MLP neurons of a small language model. Each row is named by its layer, matrix (up: input weights) and neuron, and shows model dimensions 112-239. Each number is 500 + 40 x the weight over its row's rms, rounded and kept within 0 to 999. Numbers have three digits each.
After each neuron's rows, "fires on" lists the tokens most often at its 100 highest values on Wikipedia text that the model never trained on.

L4.up462:560514442517490520555529467431480507510540481455544434504560482470568494603522474466478461465540496521454520518469463548506571494528458485521542506498489491557527499443502479500478543502563457493536480455500453505489425521455447488550504510459474484503469496480464486425499500535472481532473512431463505506436482451501503455533555553468525419470455490479520459432457529474521558545491
fires on: " that", ",", " he", ".g"

L4.up828:473481521449437488526450490500501385531527491505442471484445529554481509433537436525512488537442565499536568621486479481446500477478437544534554545532530527505493487483543453566528471482445433483461474464462478492487398467487507455501480440459495469440463467560460500509559475519524503476494453521513485541554499518496499544520483484532516528553543428544492501472457479530509489549404
fires on: " (", " and", " of", " its", "se"

L4.up1322:503536449542483496579437522498508503484459499530551472481531491506545507504502516522450478552435504511488450483528443505536563503413470458454556518525513521539498492503538490542505481537510499485559504416444417528531509488511500485460504491446485509524508516495491544496489482470478518535539489461552458551518495499459445586549469513524386545485410584461484491483489559505500491530467
fires on: " in", " of", "6", ","

L4.up1347:529517525586478549466475506520537427465418482477517540511500541489491459572532515535559501487491461418449497487457428518495528484509497545466515488474445438532522515510470487503479495385485459607514554511506499484537534568434455478466502393522506447497534447494530485548540554500549456583513457519487507518501557524522474500578526546601530450480446494476542470533458517530537445568488
fires on: " |", " in", ":", " –", " on"

L4.up322:518521468507491483482445561383533502507450531427524557509445470439480478525483531462549509413461485525488485461566464512529515579472427484545495476396481451539551441536486473463426528489512508504457535540547590525494452555449494530470541506442496465506548567487422537509546457478468500555510467559517507550546489536514448524493491506471462509538519489536487462483462533539539449501547
fires on: " on", " in", " was", " (", " up", " it"

L4.up792:405542520568448538475493563473567454424476498473463507478458523472489525456473400467508536450472528495508464551520479502464513535520462518481541563455596526478470491489506611520478556471499565567451470523472541472473472538493467471432489576519482532492486431492474473472512501490549552526563459480490512587522454540432481535505494440464495480502521452511569444445464499473512482502504
fires on: " of", ",", " and", " were"

L4.up473:461495536547475527530417500476462436577484486478458532533443470452493487499524525415458583582537488509473492488438543512419503458478463452513542480454561485554514570499520393478484527471510490518430474520497445536530449481472477455502500522514513473519573607544541433496535604508558453501494511495468522477532486462470496499546492474505461507481537516413475492515454475485506495626470
fires on: " and", ",", " |", " to"

L4.up714:493490485544541476579438454447553411530481529404451516503474505458478486518531503524546488580611431464515551540447508524531490549516585514520504501511484491475475589522486578559513515511482411549546477415523481481487547480492472468551507532561501484540514538537538412455518497473478526533479497473493508494432454509501546545455442501505553450479577521464550469454426469458510517475519
fires on: ",", " as", ";", "-", " and"

L4.up643:450528535467473496584501549435460521440542512517515508494480453511479505467544501441409506494554547475447504490456500556515470550486518446522553507542510463429465474475448547542519426473454537486484406532542535531491463498489489493499470467523496543576435496487448556561513540514479449516505484491519460415499496447513529442447492510548508542542448531551489485439431506496520500570502
fires on: " |", "'s", " |\n", " KSA", " S"

L4.up2389:442491561476487510583534442477548470456512492517487547530481517454528538510407591474498503441482528467484504459509524491586593491531517459480532460455489555491499493533483446506533467458512531511454470504516552464555565592455529547513506537500565473531533537529478549521517496425520458581518489557465461513489538514566529526521483552465496479524564515488476519421566522423537531395497
fires on: ")", " to", " on"

L4.up2355:512514491499508467541486458432523565484481566467405548451475572521486534507410487492437341498548443509540589479524458433500550489534470486468493505513527474531439590532511476476527504524496503406481485509435492425478514452438555401531525441490510538464485543463541397555541463543524449439515554541561409470453535428504532490462495555467528495497517513493507526499551514448501468494561
fires on: " and", ",", ")", "),", ".)"

L4.up2154:498537524588491549522459526457545453537473424546476450489511571444473459571530489527515485575569546529437534506494499500505550467452438565502498526561521510498492415520537487492502535481541476465481516535511509498486481533533475469533542495549450454504405475459561516529557520497554514578500476479599490509521434500481566516495487489457483559436400524487510467507521485596516460484555
fires on: " of", " and", " to", " in", "\n", ","

L4.up622:550573521503514463534470515518534485500481416455456476540525479488451503478492487455486502485486495470490534525508457487469498416494482516468486550506504516424482454451613477548574459566508485501526578461494479500473496478549513517517536536485518517453504525589480507462537512491462513508501556531441469493514471475505391481503519520542543473481503541524561481547478504462573546556541
fires on: " and", ",", " or", "ak"

L4.up300:544441553491477482540485550473492476540494500513567467460511520488460512542492495446484516537522517505466431546509447516549459569529444501582504537537570516498497508493462497497467523598516471453472540505482572533467520560465434581531483490488514494505552465532533562585505507487489435488481512484469516536417505450474514527413460482444493512501406455514473399510537463475456493452514
fires on: " to", " of", ":", "7", " the"

L4.up615:503489508495550503574436424469503519444537527527448536523486464570487499550478418465413510483518541520508536551559544434475475475469520509480465476533474491486528526531480550463424471546575526512441521524521535474515513417433502513477536574543477493547510534530473545505465547496524482473515497536485442459501518523559508481489472524515453496444533462476526495594463510508546517487497
fires on: " of", "s", "5", "0", "6", " |"

L4.up658:468573552495500442498483455494432537521475522417549514490448524528503442482454436382488476488519440471472499532543447516500523542494546511489556555510494538558518503487496351484455519537504448408521504448500474504471518474506487485503493479449512408445558495493512478495496484529531416442538422413549516556519549495498464482407485484500488430434446503457469560540520490524532498578412
fires on: " and", " States", "-", ","

L4.up1414:429537521506508462580469525506543512511488495523503554490495525530567440494496456493487524491542532569530514475501508502528526515469448511453502439526569516523503506449486545438507595491469489375510481528531516498504537555461512518441511554469489513447529518564460509437484506476542510576464479455445542520476491515538486551497477419453468513521506499548580573503506417416531566420426
fires on: " and", " of", " On", "%", " in", "on"

L4.up495:537512520435518484483548491535484399502479522501452534521486542503517514447462525493444457397571520576527561492511537484522497484471493519485518500460434497460515501487482479460440500477474529480531488438482457449549464468514485526514522508492553462478599504441494454474505457525487442441585559528469549449506424520477534526539489453433499449512501507524603522521507469565552526616583
fires on: " that", "3", " \"", "man"

L4.up2490:466515518527557504546590520501513522551510433595528475491537566486553456563421498515509527518507576489473450516483474497484506513491442444488488543438491564499481526504489446423560430569449446484514424482526414537486547531488484479486500442457526511553493506396462500497540566511469483460590435517564505430482536461545544440490485493495455526521514510534515497543432417466494493547447
fires on: " of", " as", "Or", "Stage", " to"

L4.up2368:484513484523503500535542485524533542515499498485523514474472526479536542477462512474543468552559507589422512483496454499528446539533466497487510535480475519555507565555613453524579562502512462545514507515506510459492444549520522500471521385546527441502417510514517497479508513533483557524411469511367553523561476512490471469528521481535475520525515467557456490530485463608561579511556
fires on: " as", "-", "as", " States", ")", " of"

L4.up948:466586466517515477490523478514540542525542469518487513518508471419416571479527484499431526486525561512496411505538476486461518478512563515456496477542545456561511493469540461497539448547490529533500539528507532520439591497468520483554484511449509561492477482485488417489473489430542486540492538465504537475501439515485511503499483534518488461459495483545579459543519477487519489478528
fires on: ",", " (", " and", "History", "roads"

L4.up1771:491405522531549491497522547532494523482440494501420441458483516462523511495497514508498441539535478450418562446502553575508547465478478478500549541540444502607514520485571505506490503438494506527456461458458474460478449500507488471455550531529432498472545478430537538502542458546455551501468526520540467438488468536523498511536421422527502463557470464559536538504459484475497500527471
fires on: " of", " in", "s", ","

L4.up2520:434489503545527574565422499450530473529457509501497493540548512492564535514546500530509481518541486467464522485501496505500480534550532445526619463511398515415528507488498484511523509465522526547509534539507468480482522476477493489619500489561430506588481528582506502460513482525467545517509467513513481548493501464538485493507415520511575506440486463428560449568495528584518538475526
fires on: ")", " and", "),", " ", " he"

L4.up2528:419531509500519527561452463568481524478522468523494489542537460499535503522427553410603444497479481462516467554480480387503521448507530435471520547466489552508501404468487454533491447487452500485575469522532508570505517518561433550491484430543512500516487481495625458468565506386536422518478526543495509440531479461514506500514439472442543555417587494528466488459562519441482441448537
fires on: ",", " with", " of", " to", ".", "ing"

L4.up440:444516529550514518545474556510529446515497537448487444477516525554473464470539531460491434575499468460524502495515464582421508556534479482589602491477476515511525547424519475502460511511589471543560499485541485481526487437422512617532567498529564470554528568604496531517509553521494583509513489518532521487474564476554504439540516542522506522498558435548502483556499461535468551523471
fires on: " |", ",", ")\n", "\n", " =", ";"

L4.up990:518452506455507499473515441494469523519574481547482493482496493494493508493458495495480555508551597472457524539520535500497543505437469446549541436554582540451543533511532536477493413498554446467439510478561558483499497569436533532518493473480518465469486484446453562557481580463479480526461516452538529486509505502518435475445597468476528486474533516554522418511466507498502462490493
fires on: " |", " is", "'s"

L4.up1952:417590540472458606525442544414571484527531558559587524503480553494497473486458499428561439505433480488456470491459515481434519485532568480496497531516549500535462493447454489565462525453528515492516540427537498513500475519482487518466470459478414489511442471503451433529443500481494501454459465517486554505489506503515558470469522507471492538444538509475557514478476516450514491463433
fires on: ".", "in", "y", "d"

L4.up68:498422481465512532533472532469451533443524456481525491506488440453498505401563462487507518513538531470575518470546482493530522549468484493493516455549515495479498503530460511535462574570492460490524529526418510539585445477519487500508495495478533461451610486522465483541526501433492443466510510496486481497518488424472441450522513475487447562478480542533499512503522435509499487501510
fires on: ":", " to", " be", " come"

L4.up1328:436562486557560545584499493468494473505500494486530511517576509535613496505523507469441577520519441547465571559490486455563515490475525506391618543484486522531476517476523435498481509561487491480526480482512541468473464573517473502528448550468518570477470496490526585556493463512571505463500468509492551526493461502500488529451439517504514552454526450511500515488532455495526444543415
fires on: " and", "-", ",", "'s", "ad", "2"

L4.up1712:539452508544454480471485569446521515459515506574498460465449516493533502474490497455540471519561497519546505530490522484580514474491491485481502454559497545502487502496504482495516464475470487454480503517468495520477474492461480498455519580542542438490498488430493486545537577537546463593485538481611457550457432580532459465521448477526527523450469477555490487508509470463482493470512
fires on: ",", " and", " of", "ari", "\""

L4.up166:482482401441417466511495511434492469455578511540448496496528553450430511478504447463489418500503500566496588493493473482519461466555557520498619510470479499481465475524569445458484522481455471442504431540438542479435518481577513475506554509455503422510514480526521495507547506433482546465449503574457507507521542474441404477436486483560474536532524512516415513553535448484522477458494
fires on: " (", "v", ","

L4.up2544:532508472475504509453446470520548522542508486430526499521496445505445474510500490458506460526559466468561540569541491495457545562507496470512458485602475437548537496465549523508463428527553518488502577500489547555461469511452451507489523494509494496557474486432453473496522432532410583496460572492508484513509505506490590404436466506522547471433525560561481517482486459529572520540436
fires on: " and", ",", "ly"

L4.up481:573493493494456506520549548505482508485482441471400487549543508527476517480435546575466480478481561465509515481444509480535549493440485506500455494515506469586480422426511450502518512454433470486488552550454475518518525594498457469531537546552551464462514497557514484479482511539503515465504400538414538490445554512430565471523539425511476413422424495490495555531487471551506519455479
fires on: " as", " to", " in", " \"", " up", " Club"

L4.up1955:526546508560540557499558511467494546492464428438537507486509527508526438488528557489594536459509432467429430421565451557457523534479528543500500442499524509561557542473575473529468430519514533489541490549515440476483438436512492504471416545476449392481521571484484478442552469523512468500501534433471495427408556520569565519558525484482485434513485467535434480584495501456555563491518
fires on: ",", " that", " later", " –", " reported"

L4.up212:500486516491502569567488522543531538468484466504518389475523442536482554488508586467516494482471498545505495501538511476478487529472552436453513442528483540480515494477502546500446469499509503527548420557445535462531513420467429509463575546438536431494499556529525503490503439519574429465527490443533462501522502480478532549487446470468525442540488472515485507464527528550488490451465
fires on: "ğ", " off", " to", " United", "n", " Town"

L4.up2302:455488508528532532565423547527544430517528495500529498539440535541447479565475481514473537475608518485487524538569454511439534571557446545451511542532478502526489546466481522486463506455538526534518511529561418461422560504462498466470530567454441498497522520510486524492440520545500530429533506527505514436456494453425556454475558431558435524485458516456517473534480498507505519524446
fires on: " of", " later", ",", " before", " |"

L4.up2046:557547519507461465546424553525547538536494480429491512422491513479493506531519540574557455515564593499515484513511505540582493491498495546490503516450508493495505459578499487581536462438515376469550500461460444462550602573442496528486513502529520580474505541554534473467493484510486510467421460475502496517489480494544559461524465458535503513487477514550462455502537495530576496422488
fires on: " as", "\"", " \""

L4.up1160:522438474465501494535542556425531575540457526467457493459478477533450458486482475428437483509509477422448456522497466570500461451496516510540527531479456534493584469579493510544476474568490521476476492509506513491534494460512496518496512498430513529460488509560513508476547549565443433476474521481470523508501541508571562430512489556496488477484445582484465469492515540552535503490516
fires on: ",", " that"